Weights of a small GPT-style language model, trained from scratch on English Wikipedia.
Architecture: RMSNorm before each block, rotary positions, no biases in attention or MLP, untied embeddings, attention and MLP in parallel.
Training: a variant of Muon for these matrices, 6382 steps.
MLP neurons of a small language model. Each row is named by its layer, matrix (gate and up: input weights) and neuron, and shows model dimensions 192-319. Each number is 200 + 20 x the weight over its row's rms, rounded and kept within 0 to 999. A neuron's up and down rows have the sign that makes its largest values positive.
After each neuron's rows, "fires on" lists the tokens most often at its 100 highest values on Wikipedia text that the model never trained on.

L2.gate318,187,206,181,223,208,213,170,223,155,190,228,193,165,167,188,214,218,202,209,192,206,202,157,205,207,190,200,172,179,210,180,223,184,220,229,191,224,181,174,204,197,237,223,209,169,187,189,203,210,188,226,204,210,196,195,239,193,200,200,210,188,214,207,201,226,223,219,204,171,204,213,182,230,163,184,227,183,195,231,188,167,215,204,182,197,200,211,193,183,167,224,217,238,207,228,181,205,220,207,193,188,167,172,195,180,213,200,206,209,197,208,200,187,193,208,215,219,214,195,184,200,189,189,217,178,220,193,183
L2.up318,194,195,188,232,167,182,188,184,197,209,178,208,188,189,187,205,211,219,204,211,232,156,177,203,217,206,196,197,210,237,175,228,214,200,240,192,196,216,183,219,205,198,232,202,241,163,196,173,211,209,210,192,216,181,217,168,170,203,212,207,190,195,212,174,185,185,231,198,220,177,215,202,193,211,192,178,204,212,223,210,188,223,189,235,205,179,187,230,218,172,193,228,210,185,197,200,222,244,210,171,180,196,183,206,196,249,206,163,201,196,217,192,232,192,190,231,215,201,215,180,167,213,192,207,207,206,202,212
fires on: " of", "er", "or", " Rod", " p"

L2.gate333,199,182,198,219,210,226,214,229,222,203,159,192,202,215,184,209,230,213,199,205,169,203,184,202,197,214,205,214,227,215,202,218,220,156,197,248,202,183,191,178,192,208,188,223,211,203,214,209,216,196,198,238,214,176,192,195,189,195,170,232,211,196,148,190,205,155,222,217,216,211,180,206,198,199,209,176,197,172,212,184,190,157,191,185,215,209,204,176,199,180,217,162,197,212,173,170,193,211,229,220,189,214,195,177,151,188,192,205,182,190,218,240,190,194,191,221,206,209,196,232,231,184,220,198,193,194,173,217
L2.up333,211,210,196,200,229,202,206,199,198,244,189,184,207,186,216,223,227,224,217,208,216,197,177,245,173,201,185,182,230,200,203,212,198,184,179,218,189,188,217,166,198,201,193,185,209,228,174,201,202,200,203,175,176,201,201,183,218,202,225,228,163,207,220,226,228,203,195,216,189,242,212,201,237,207,199,247,198,175,163,224,234,198,186,184,168,223,192,217,198,189,185,147,212,209,197,224,202,219,217,215,211,194,219,179,218,188,208,201,247,247,184,219,161,249,200,209,237,225,179,183,162,167,166,184,172,240,185,201
fires on: " can", "\n", " could", " Can", " may"

L2.gate960,212,193,250,218,185,198,222,233,176,174,194,233,243,197,174,200,211,181,224,180,218,200,203,173,225,187,160,177,226,227,188,227,190,179,174,225,203,223,211,201,177,218,210,203,238,211,153,241,185,198,199,237,213,222,194,217,228,213,186,222,220,194,184,196,212,186,187,224,209,203,180,193,195,201,202,196,182,178,230,212,205,191,219,192,198,182,208,193,196,163,186,160,201,187,175,200,210,217,210,215,174,174,198,171,202,176,214,219,202,195,209,206,198,200,201,231,216,227,230,206,225,219,198,207,172,222,213,165
L2.up960,209,198,176,177,213,212,212,211,186,163,199,232,232,181,152,182,199,180,187,211,186,217,211,189,221,192,207,180,209,189,198,184,194,180,184,199,228,158,166,208,172,197,207,189,216,214,178,231,207,201,199,188,188,207,172,203,260,184,214,212,189,236,199,182,219,193,233,199,164,203,179,219,222,226,193,213,197,208,232,163,172,209,194,222,189,198,242,175,212,224,195,163,209,242,215,199,179,211,232,166,199,181,188,190,187,203,190,205,227,223,181,211,173,183,202,217,193,222,197,222,196,236,166,170,203,193,224,181
fires on: " of", " and", ",", " born", "ed", "ite"

L2.gate743,195,192,172,194,243,219,227,217,195,219,188,204,227,172,183,226,212,239,194,228,201,230,184,191,190,208,164,180,189,205,217,206,203,193,200,212,193,221,190,180,205,239,190,196,233,227,191,220,187,247,180,188,203,223,200,228,191,198,187,195,214,188,192,220,182,197,201,190,203,207,219,195,169,184,195,187,198,162,181,228,227,165,205,176,205,180,185,188,197,226,202,175,185,205,229,139,193,201,200,178,190,190,227,224,193,192,188,198,180,231,217,227,209,194,191,197,218,219,216,209,217,201,198,219,193,202,194,197
L2.up743,195,154,201,172,229,223,235,221,206,213,203,208,205,202,191,228,236,209,173,165,203,219,186,214,180,234,226,193,206,237,213,188,215,204,203,174,207,224,183,177,180,206,207,229,205,220,196,223,193,200,229,205,197,200,225,202,174,207,221,196,189,237,195,164,228,189,190,193,211,206,218,221,163,200,193,155,230,169,205,205,190,170,180,230,222,195,193,174,177,209,187,219,167,216,191,187,220,231,182,163,208,185,186,188,192,205,184,204,220,215,194,209,178,226,160,209,206,211,203,176,224,203,181,197,209,194,219,169
fires on: "\n", " |"

L2.gate63,195,190,224,193,244,195,200,200,173,195,207,201,199,235,187,171,199,189,183,222,176,148,231,211,210,213,210,164,211,221,175,241,193,230,207,220,219,213,196,177,165,223,193,174,188,181,196,232,160,151,196,242,220,217,211,165,186,173,181,225,199,224,204,197,221,221,187,199,201,216,190,184,214,187,155,175,205,207,229,194,167,198,201,204,191,229,167,199,185,199,194,182,200,203,209,197,202,203,207,193,186,216,219,224,191,183,191,220,180,215,232,204,184,205,210,224,205,178,181,214,187,169,185,221,219,166,187,189
L2.up63,204,210,191,160,193,163,197,195,211,183,226,198,198,217,169,203,213,173,186,211,213,154,223,174,229,236,248,206,198,197,171,202,216,215,200,224,235,192,213,191,183,204,203,188,214,229,206,190,193,218,170,181,261,163,210,185,207,204,180,187,185,228,184,223,192,209,206,197,223,233,183,223,234,229,173,208,214,189,198,172,214,175,199,225,209,180,186,172,193,207,204,174,214,150,203,177,197,175,230,219,174,187,217,218,200,195,225,176,166,207,194,198,180,177,204,187,222,194,196,213,187,242,230,209,200,172,207,179
fires on: " dis", " Pre", " anti", " pre", " ref"

L2.gate187,214,229,204,202,170,194,187,164,204,202,185,158,180,197,180,212,218,170,172,170,212,214,185,200,192,203,213,203,215,243,190,204,214,192,173,251,192,192,197,218,188,195,218,159,220,230,234,203,171,241,168,206,186,176,203,200,181,209,200,177,190,196,151,225,205,241,208,193,203,191,189,216,204,201,182,205,206,222,211,204,198,195,200,153,203,219,171,206,178,188,154,207,212,216,212,225,184,184,179,172,219,188,219,207,205,189,195,206,197,181,192,204,172,168,183,194,169,216,174,203,186,179,220,195,159,247,221,176
L2.up187,167,215,205,177,198,199,223,195,197,181,224,211,182,167,202,195,185,216,182,208,199,255,187,184,245,216,164,217,238,202,203,198,184,226,199,231,219,215,209,211,190,215,229,162,199,211,209,222,190,213,191,215,203,213,190,218,210,198,199,168,209,220,180,224,156,220,157,196,191,213,170,227,176,204,177,142,201,211,205,197,187,233,184,214,190,167,215,209,168,197,161,214,194,204,208,203,200,215,217,180,185,179,187,171,199,202,204,215,181,194,204,234,204,203,225,217,180,207,189,178,207,227,195,215,187,186,192,194
fires on: ",", "ang", " fight"

L2.gate774,191,216,215,186,192,229,179,200,184,190,207,180,177,196,191,213,210,180,204,197,184,211,191,216,202,187,198,222,242,211,219,203,204,189,220,217,218,184,198,202,185,183,207,227,196,213,194,209,210,192,183,187,200,168,192,210,207,220,207,209,189,212,200,185,218,193,211,217,190,180,199,194,185,214,191,242,169,223,182,219,154,171,166,193,235,224,170,188,223,190,211,237,233,228,202,185,231,190,189,178,196,169,208,195,209,206,193,192,222,174,212,163,178,186,186,254,203,199,223,212,219,189,217,179,203,209,196,224
L2.up774,168,196,210,206,161,207,175,210,189,188,217,178,207,215,203,223,169,237,184,167,188,195,196,208,206,193,230,178,219,229,169,220,215,206,218,171,200,238,188,200,193,173,228,197,202,207,193,176,195,194,159,209,216,202,202,183,185,196,203,205,175,204,222,183,184,175,203,231,192,201,167,210,211,195,212,192,195,200,210,214,190,158,192,202,198,232,207,223,228,212,182,203,219,169,205,153,171,207,157,219,209,188,209,238,187,207,209,222,200,198,188,203,206,195,191,212,181,209,231,172,194,175,167,165,245,168,198,232
fires on: " of", " career", "in", "standing", "al"

L2.gate776,173,194,213,211,214,198,176,180,200,140,210,233,196,178,153,194,211,181,182,223,205,184,197,180,226,201,207,203,172,248,214,204,198,179,190,187,218,199,206,221,221,193,232,219,202,203,199,191,223,175,211,215,205,209,218,197,196,179,191,191,193,223,231,207,205,166,211,173,183,239,193,195,188,206,185,217,198,193,231,162,180,178,178,168,231,195,194,176,223,182,173,212,192,166,218,167,171,168,205,206,188,202,202,210,194,180,189,192,177,213,223,226,210,188,195,190,204,180,208,181,226,183,246,197,216,199,176,236
L2.up776,170,163,206,205,232,168,198,188,236,174,202,233,212,199,156,187,179,195,204,200,192,211,192,187,212,178,219,200,211,215,216,222,183,194,213,172,225,250,197,199,246,171,208,214,209,178,215,204,209,201,203,178,197,213,172,205,206,208,216,185,180,199,205,185,199,145,209,144,218,205,178,212,179,202,207,232,207,240,197,200,209,187,184,236,218,199,200,191,224,211,227,229,184,184,204,162,188,186,197,191,188,220,204,178,213,185,205,202,180,203,197,207,189,180,165,179,199,180,201,216,203,182,245,200,198,212,194,215
fires on: "er", "or", "ors", " manager", "ers"

L2.gate671,193,168,190,216,227,211,205,168,215,235,174,207,208,207,196,217,214,210,166,208,197,214,233,236,206,208,201,232,173,207,205,191,212,205,183,235,216,197,185,177,200,193,203,198,233,197,219,195,200,193,219,227,197,179,217,208,190,159,181,206,188,206,184,255,191,170,159,236,211,188,209,182,189,193,195,233,180,227,219,209,205,185,209,198,213,191,200,161,223,162,192,196,179,189,195,192,181,192,186,211,209,192,196,187,172,216,187,187,185,227,217,206,162,189,212,185,184,182,218,231,233,202,210,198,212,185,192,187
L2.up671,179,212,195,223,189,188,199,221,193,212,235,223,250,229,202,183,253,194,216,177,216,212,191,200,195,188,215,210,196,198,203,204,222,139,183,240,207,192,205,213,185,215,195,167,199,200,172,225,199,232,223,182,213,194,239,194,179,180,185,217,213,207,218,207,187,180,199,194,218,231,226,231,199,223,184,214,152,214,170,184,199,205,178,201,207,200,189,193,173,200,213,176,192,182,219,207,168,161,229,200,199,187,204,214,199,211,226,158,195,196,217,245,220,228,201,188,171,170,198,183,221,197,207,164,221,185,205,190
fires on: " can", " to", " may", " must", " could", " would"

L2.gate763,226,202,220,211,189,197,219,178,211,185,166,189,199,187,189,201,169,191,207,190,201,211,204,236,218,223,197,187,169,162,206,200,186,204,164,209,196,224,215,176,192,209,207,161,179,187,144,202,203,189,211,234,248,228,191,228,183,208,201,186,190,197,196,204,232,171,224,175,192,207,207,222,214,201,199,227,226,183,250,219,202,185,201,216,168,183,215,188,217,177,178,220,199,236,195,192,188,170,185,190,227,189,197,189,209,226,211,182,151,185,218,187,208,208,178,206,180,187,207,171,184,153,196,190,214,231,216,203
L2.up763,191,224,219,194,216,186,200,224,200,186,183,200,213,188,222,191,215,156,175,190,192,171,175,186,217,218,188,194,192,206,175,224,193,170,208,222,190,180,226,220,203,213,183,226,192,199,223,182,212,172,212,203,222,201,181,220,176,188,253,202,219,182,174,216,166,204,200,247,216,221,204,190,211,174,183,230,196,206,215,181,235,202,199,191,219,208,206,202,221,210,192,167,176,214,186,181,198,175,198,200,182,199,224,204,171,221,183,200,179,229,232,179,210,208,200,199,206,195,238,156,193,195,176,202,205,200,166,202
fires on: "um", "'s", " state", " college"

L2.gate487,194,190,203,178,181,215,250,201,199,210,196,165,173,206,216,178,192,186,196,216,211,200,222,227,207,198,240,215,214,197,156,188,203,223,232,180,195,192,199,169,193,171,223,212,218,176,225,191,223,196,169,213,197,183,195,209,209,200,197,244,218,168,209,221,213,218,218,207,221,198,218,212,239,187,218,220,177,215,193,146,209,248,225,204,166,194,187,225,213,237,202,181,239,208,193,222,212,198,171,247,197,194,218,208,165,210,199,246,207,183,181,147,214,177,206,175,179,190,197,183,151,187,197,202,184,214,208,218
L2.up487,150,197,215,188,210,233,242,183,186,196,166,212,192,219,217,192,196,187,179,222,207,244,161,205,190,235,182,203,216,201,204,161,210,208,187,178,214,216,192,195,228,189,202,217,158,196,203,207,198,205,165,269,205,220,198,189,227,190,192,198,179,205,194,212,188,201,195,209,203,187,239,190,201,183,217,197,198,203,223,200,216,221,205,243,181,177,208,200,193,238,187,177,216,196,205,214,225,228,198,203,190,172,206,167,187,186,198,224,209,217,192,174,227,216,210,212,197,206,218,202,187,192,202,189,238,209,162,207
fires on: " record", " of", " single", " bad", " high"

L2.gate700,199,199,213,214,198,188,166,224,152,197,204,183,193,227,159,209,184,190,172,187,174,200,148,209,189,186,179,195,195,210,215,212,209,207,179,223,258,201,224,198,193,199,237,167,200,192,209,208,182,189,203,210,179,209,212,176,203,188,203,211,155,184,202,189,215,150,167,206,190,230,197,162,170,160,191,215,187,182,199,216,217,214,222,154,192,206,177,153,217,189,193,184,174,194,185,249,193,178,225,183,183,211,202,209,203,198,223,198,192,220,243,185,188,201,222,251,210,193,223,165,214,186,192,177,223,196,197,202
L2.up700,206,213,187,230,229,191,178,213,173,177,223,212,179,193,202,232,228,221,179,190,173,169,165,172,235,212,204,187,182,199,219,187,234,207,216,211,197,196,216,212,214,221,225,220,202,227,215,179,216,191,176,214,189,207,198,201,190,196,176,209,199,199,198,225,178,200,221,168,182,220,189,245,206,207,219,205,202,180,196,189,204,204,190,214,221,216,187,195,211,173,191,177,185,212,178,185,199,192,208,214,218,210,166,233,202,186,194,204,239,169,166,177,178,206,223,204,202,254,200,156,235,212,230,181,191,188,226,196
fires on: "n", " of", " Loss", "al"

L2.gate981,162,214,211,191,176,174,240,212,186,188,190,190,236,219,184,217,210,202,209,220,200,197,179,204,199,194,214,195,225,194,209,211,209,201,211,202,231,204,194,233,227,201,185,214,187,205,167,185,191,199,187,212,173,201,196,171,218,203,224,193,232,216,180,180,207,184,190,183,216,224,207,175,213,195,195,193,217,214,187,200,203,238,173,175,168,204,188,178,218,217,202,225,192,181,197,190,219,186,179,235,196,235,213,204,212,209,165,186,191,162,245,233,200,188,197,201,219,191,209,154,182,215,216,194,126,226,188,211
L2.up981,200,221,209,189,221,194,218,251,185,193,198,197,219,222,221,189,206,206,208,207,219,179,158,194,195,204,187,164,228,209,173,230,204,184,195,199,183,161,233,196,205,172,185,179,200,178,199,215,245,207,198,214,210,192,223,238,189,194,193,207,218,209,203,158,227,209,187,192,168,242,204,187,163,205,177,177,208,220,172,213,200,213,151,188,173,192,213,215,215,202,207,239,227,195,242,218,179,204,177,157,218,221,193,172,186,212,223,171,195,211,220,159,246,198,181,249,213,161,214,194,198,211,196,180,178,200,170,204
fires on: "L", "ain", "ins", "ans", "ies", "es"

L2.gate518,220,232,187,177,210,184,239,221,217,206,207,240,231,198,236,223,205,194,198,198,196,201,178,207,225,190,223,172,242,187,161,209,188,186,191,207,207,182,167,197,210,195,195,227,192,181,213,241,211,173,207,184,247,206,229,215,224,149,162,237,220,209,167,199,200,220,189,200,202,174,203,220,218,178,236,260,232,167,199,172,234,183,216,220,234,216,192,220,164,187,189,200,178,207,213,181,219,175,181,223,202,189,177,193,231,225,178,181,199,207,203,204,222,178,198,221,198,214,196,215,185,201,193,195,180,220,211,196
L2.up518,205,236,176,221,201,196,210,213,198,222,192,235,190,182,202,165,183,234,206,203,194,219,176,192,183,225,231,154,191,203,165,216,204,198,197,198,217,204,221,214,198,225,158,195,188,194,185,202,180,184,218,183,215,158,198,213,224,195,182,179,223,203,213,192,188,186,212,200,205,188,192,228,219,216,197,218,202,209,197,157,193,204,190,223,215,195,189,238,189,146,180,189,198,197,196,164,215,188,193,176,158,176,184,196,211,170,205,172,190,177,188,201,184,204,231,192,222,186,252,238,197,184,194,215,194,183,188,194
fires on: "um", "ate", " Dec", " Total", "act", " to"

L2.gate225,201,203,192,196,230,178,175,152,210,211,193,197,222,196,173,210,191,196,212,188,216,190,176,239,225,177,206,207,157,206,169,206,213,193,188,231,177,220,193,182,156,207,214,211,206,169,181,178,192,180,229,229,244,207,196,201,235,182,213,210,195,201,196,219,216,197,204,205,208,200,203,197,221,198,212,202,194,194,204,190,191,197,198,207,188,202,194,181,168,193,207,225,183,214,220,211,237,180,209,198,206,201,184,194,165,236,162,184,190,191,210,180,200,199,179,209,205,220,184,203,226,192,236,243,176,218,187,210
L2.up225,189,201,181,162,212,200,212,212,231,199,234,185,220,174,219,219,235,151,164,161,233,199,200,243,210,190,220,207,182,199,165,213,188,176,220,201,171,216,185,174,167,198,180,215,203,209,210,203,210,184,218,228,207,207,215,215,188,187,203,200,236,197,194,171,183,193,194,204,242,221,205,191,236,221,208,194,202,153,196,164,226,173,224,220,206,178,196,190,193,203,190,205,148,174,225,221,218,182,191,221,211,230,201,179,180,246,213,190,189,202,202,203,214,177,174,180,209,229,186,194,202,196,190,197,179,192,184,205
fires on: "\n", " ass", "=", " *", " Pro"

L2.gate235,205,223,177,194,183,205,214,185,207,191,198,203,197,239,203,216,167,216,172,196,183,200,198,187,183,205,199,222,223,221,181,233,190,200,241,215,177,203,221,162,198,211,202,225,188,203,195,182,223,222,171,201,218,190,227,200,207,245,190,202,201,172,190,206,183,237,200,242,212,205,212,183,186,199,203,180,199,197,166,205,201,193,211,149,183,169,198,236,175,202,198,169,191,194,195,221,205,175,195,186,211,239,184,187,207,185,224,243,189,202,205,179,177,197,208,181,203,200,192,204,167,171,197,184,217,177,212,171
L2.up235,191,222,200,212,222,176,214,205,207,174,230,225,221,236,191,187,202,184,209,195,222,219,203,198,179,178,182,156,199,207,225,221,210,183,165,218,205,190,181,170,187,173,193,214,164,215,187,230,204,161,168,185,186,181,213,207,205,224,202,202,210,197,218,188,195,210,218,228,202,193,207,222,200,182,216,204,201,194,164,198,198,193,195,183,187,168,183,189,213,204,226,202,211,205,221,209,213,216,203,190,224,203,194,196,196,227,206,180,194,234,206,171,184,220,186,240,241,204,175,178,217,208,222,177,217,206,197,214
fires on: "%", "age", "ion", " followed"

L2.gate168,183,184,219,215,176,213,200,181,177,171,188,221,203,201,228,209,177,200,203,205,210,192,166,228,178,223,200,186,228,233,236,205,212,201,242,168,217,226,194,184,210,228,180,180,235,168,170,169,203,212,207,215,183,177,199,249,161,211,183,243,201,220,136,230,195,189,200,201,179,206,224,213,178,148,164,182,184,208,198,218,217,213,204,174,217,193,214,208,190,184,199,179,194,208,198,197,190,222,225,200,179,189,209,186,175,226,153,194,154,198,191,209,211,167,194,249,201,226,212,231,163,170,192,197,195,223,170,175
L2.up168,179,218,187,214,188,193,227,211,197,173,201,186,189,195,186,200,155,205,149,184,175,202,190,199,218,187,200,216,173,236,218,189,211,205,211,212,213,196,210,185,197,173,207,218,211,168,201,225,216,218,185,178,182,204,172,185,224,201,193,195,197,190,199,209,212,187,180,240,175,207,206,203,199,208,178,184,197,188,208,171,196,186,198,205,202,173,186,202,207,167,180,170,241,181,188,188,177,179,223,182,179,181,167,162,232,227,193,195,201,218,183,218,188,193,191,184,213,208,196,224,206,209,204,206,194,245,195,228
fires on: " born", " located", " based", "ated"

L2.gate575,193,209,200,185,189,210,176,205,179,193,214,207,193,234,199,191,186,216,181,203,141,200,201,203,184,232,187,211,220,209,223,218,208,194,193,207,202,195,220,202,195,235,218,225,138,236,182,189,193,189,169,214,196,191,180,201,184,180,204,184,197,150,205,202,226,205,228,199,173,205,175,211,196,205,227,185,197,197,191,186,191,157,192,175,193,205,181,183,200,202,214,163,256,196,214,181,190,190,156,199,186,209,186,201,167,193,206,228,195,215,182,210,152,235,202,201,244,175,202,172,190,189,200,200,233,184,206,192
L2.up575,204,157,203,188,208,178,182,238,189,206,191,196,210,215,209,203,176,192,198,189,195,216,185,179,229,178,201,227,231,181,219,210,205,190,178,167,194,217,215,202,190,175,167,204,193,197,223,183,221,183,156,171,200,207,208,207,194,229,208,214,187,206,203,203,214,187,204,160,171,224,214,195,212,176,174,175,193,187,140,228,206,198,197,216,221,187,203,197,189,183,220,196,212,208,203,158,206,206,174,207,195,190,206,223,243,215,177,212,184,205,219,210,168,200,221,198,202,225,208,230,221,195,185,209,175,166,215,218
fires on: " Cl", " cl", "cl", "Bl", "bl", " Berg"

L2.gate304,220,227,168,226,175,199,216,209,196,188,178,218,216,183,209,217,239,170,197,200,180,165,189,170,222,196,166,191,230,217,201,228,203,210,200,209,184,196,217,211,216,212,209,223,203,219,204,181,197,201,179,208,206,207,221,236,214,180,196,175,177,208,202,176,201,208,178,200,209,186,161,183,194,195,195,152,228,199,205,192,142,194,227,174,182,191,154,233,177,210,163,207,191,186,202,178,198,186,227,204,162,205,217,180,206,174,218,222,215,189,237,173,200,166,170,182,196,207,188,207,208,203,230,186,214,203,222,223
L2.up304,208,199,153,213,174,193,211,212,208,208,175,218,182,193,234,222,202,176,186,192,193,184,182,199,193,213,201,223,216,209,202,245,184,167,188,247,216,180,188,230,217,232,208,211,213,194,189,173,220,216,188,174,212,207,200,199,177,186,204,185,174,207,217,194,196,203,185,210,212,216,166,216,233,214,189,206,227,182,177,215,143,213,181,215,179,227,188,213,190,201,201,214,211,251,204,213,205,201,200,138,172,161,219,194,155,219,234,202,179,159,191,206,180,193,192,205,167,218,222,206,207,201,217,169,193,175,222,193
fires on: ",", " 17", " 16", " April"

L2.gate151,245,201,173,170,178,196,225,201,180,187,218,216,208,175,198,206,191,212,215,235,209,192,247,226,184,216,186,165,164,168,207,242,207,200,226,182,170,215,193,187,216,205,200,220,224,211,237,185,192,209,205,170,219,215,194,248,168,175,242,173,200,222,190,221,220,208,209,222,213,212,235,185,214,213,148,190,202,193,185,200,199,188,196,175,215,201,205,214,217,192,176,204,214,233,176,208,190,186,232,191,184,219,213,197,199,220,220,196,182,175,200,179,212,214,193,198,201,221,177,179,221,193,228,193,224,225,189,186
L2.up151,193,228,197,178,215,185,214,258,177,246,178,201,212,226,175,219,223,237,205,202,205,219,235,212,226,221,160,224,203,199,185,257,190,196,171,225,181,189,213,165,218,194,220,180,182,229,214,189,221,182,225,223,154,181,184,227,200,190,184,203,205,204,185,182,219,206,208,191,175,210,193,220,182,210,184,174,179,200,201,195,211,173,194,215,203,186,188,190,186,171,178,191,236,239,194,203,210,202,198,189,177,198,244,168,207,219,219,201,198,218,212,204,196,194,215,199,233,165,174,200,182,195,190,187,187,239,205,191
fires on: "ient", "ure", "ed", "ished", "ated"

L2.gate298,187,156,214,175,206,206,233,194,209,243,226,203,177,186,204,221,199,185,206,196,220,167,229,193,187,200,244,224,189,227,216,211,218,190,206,208,219,207,165,207,183,175,226,190,180,190,181,198,228,181,183,220,218,185,177,191,179,176,220,179,184,214,220,216,192,172,192,250,189,163,142,183,214,226,227,193,239,251,183,157,184,166,218,190,195,230,200,189,181,179,180,207,232,188,204,177,238,182,189,200,242,177,216,226,164,222,220,193,233,196,210,223,197,194,210,210,164,202,210,180,229,208,250,191,209,207,223,186
L2.up298,180,185,211,206,199,221,215,215,198,206,211,185,228,211,204,188,169,200,201,228,211,169,240,184,182,203,189,215,203,213,204,187,178,180,179,198,203,188,210,180,219,218,237,194,181,211,201,220,200,185,192,222,178,157,209,231,186,212,200,195,191,209,205,196,199,200,203,234,200,203,198,186,214,232,224,184,242,222,188,223,197,196,218,203,187,204,162,223,214,218,249,162,196,181,185,233,197,187,201,208,187,205,243,209,165,191,227,226,219,222,204,181,240,205,158,226,193,194,203,149,193,218,204,213,157,244,221,167
fires on: " first", " second", " final", "irst", "ly"

L2.gate468,210,177,189,226,213,219,206,157,201,192,179,209,159,169,246,182,203,215,212,211,145,190,164,215,220,202,202,212,195,210,220,195,218,191,194,179,212,160,219,203,151,186,211,176,199,227,213,191,181,183,184,233,171,229,176,191,206,221,200,181,215,184,224,203,210,173,212,183,203,181,219,190,193,179,203,175,218,203,176,228,189,206,207,204,191,209,195,165,170,200,186,168,211,191,202,192,234,179,177,191,197,170,190,198,200,185,201,194,216,202,184,190,184,205,190,153,166,186,222,214,200,161,175,219,200,214,193,213
L2.up468,221,218,180,208,185,235,237,185,198,201,183,200,208,198,200,197,212,205,212,198,195,232,186,191,214,219,254,234,210,223,219,159,222,212,211,181,205,213,217,191,198,178,205,222,190,240,228,197,221,176,196,210,220,216,168,199,194,243,239,187,199,195,190,173,227,198,199,243,205,199,213,193,200,180,191,217,186,186,169,193,249,226,201,200,216,178,208,194,170,185,224,202,191,239,182,231,218,230,231,183,209,166,184,194,226,178,169,177,198,243,193,205,187,187,189,203,219,225,225,241,223,219,221,194,210,234,191,205
fires on: " inc", " Inc", "inc", " disc", " ec", "c"

L2.gate51,211,190,157,206,183,218,185,187,209,187,194,184,182,212,182,219,197,190,175,179,221,198,185,188,151,200,208,193,215,205,183,209,188,193,188,183,207,230,193,218,183,209,197,231,191,162,190,179,177,197,184,195,182,184,230,165,202,222,197,191,190,181,179,202,253,212,171,231,200,223,166,208,177,168,199,219,187,214,197,219,181,203,180,184,202,230,205,176,164,236,178,213,179,200,208,196,216,142,194,183,201,181,186,194,169,179,241,188,219,207,180,196,180,242,200,156,173,221,222,180,193,224,217,233,153,188,200,173
L2.up51,214,194,217,153,195,238,207,222,231,189,134,205,222,181,200,206,195,198,219,219,208,210,191,215,170,198,205,215,197,205,166,209,197,220,215,204,216,169,191,190,209,216,161,153,187,196,198,194,200,181,189,195,218,204,194,175,218,196,175,205,183,232,186,248,198,223,242,195,144,189,171,202,223,188,191,205,222,189,214,207,254,189,183,198,202,208,175,186,201,172,189,184,167,217,200,185,212,190,201,194,201,209,195,237,225,194,221,209,208,163,172,233,213,193,212,187,195,196,159,198,242,211,228,175,193,227,197,179
fires on: "ed", "our", "ose", " ep", "u"

L2.gate174,216,218,209,222,204,215,207,216,158,241,209,213,196,207,212,174,202,205,257,206,205,183,210,181,216,208,190,210,194,201,185,201,191,188,201,184,225,210,211,206,227,222,246,200,219,230,215,209,181,210,193,178,182,189,203,200,168,203,206,219,193,217,219,228,229,210,202,183,219,184,185,207,202,184,194,176,199,193,199,190,209,214,173,200,233,179,204,220,178,164,187,204,176,189,189,223,223,213,208,189,201,191,210,185,181,181,233,203,208,211,173,199,205,166,198,210,190,194,171,196,175,154,212,199,148,201,197,194
L2.up174,187,194,183,201,216,208,206,210,191,212,210,193,205,217,212,204,209,195,217,184,150,202,174,218,190,214,195,215,179,207,228,201,216,187,155,212,239,169,222,178,200,197,221,178,191,225,214,206,217,195,220,218,179,155,207,234,236,204,240,221,166,187,213,190,189,174,194,195,204,205,224,238,205,191,201,215,177,198,205,184,157,197,178,193,196,171,221,181,224,205,222,207,192,217,198,228,241,225,220,199,193,179,203,201,164,207,205,212,184,243,214,184,196,213,191,206,178,244,219,173,182,162,212,198,214,199,186,213
fires on: " of", ":", ","

L2.gate754,192,197,198,184,232,231,186,183,226,219,182,204,226,225,205,217,173,195,206,188,207,217,219,227,188,189,223,196,195,199,221,196,212,191,220,201,176,190,194,196,179,197,223,216,173,208,210,244,180,175,179,197,243,199,196,206,174,214,208,182,161,226,169,181,203,199,175,185,228,195,218,198,180,203,205,201,186,235,204,208,192,182,234,178,195,206,154,210,211,187,195,200,232,216,202,217,186,211,222,189,171,162,210,171,168,196,155,200,161,187,216,199,218,165,195,220,183,236,188,205,158,214,175,219,162,214,231,196
L2.up754,189,193,185,193,216,204,205,192,222,181,190,147,210,194,217,178,216,200,190,189,217,182,209,208,215,196,210,178,159,208,210,221,199,208,222,225,173,204,189,206,192,175,206,162,223,250,216,198,198,162,215,200,191,187,234,208,185,198,152,192,179,204,217,187,219,225,237,241,232,217,180,172,185,231,186,206,175,181,232,187,183,197,221,206,184,171,194,161,208,185,205,223,183,231,205,206,211,200,197,164,163,211,198,195,193,230,218,202,213,209,224,224,188,178,217,174,186,242,199,217,175,219,189,207,211,210,234,218
fires on: " high", "ed", " High", "her", " low", "igh"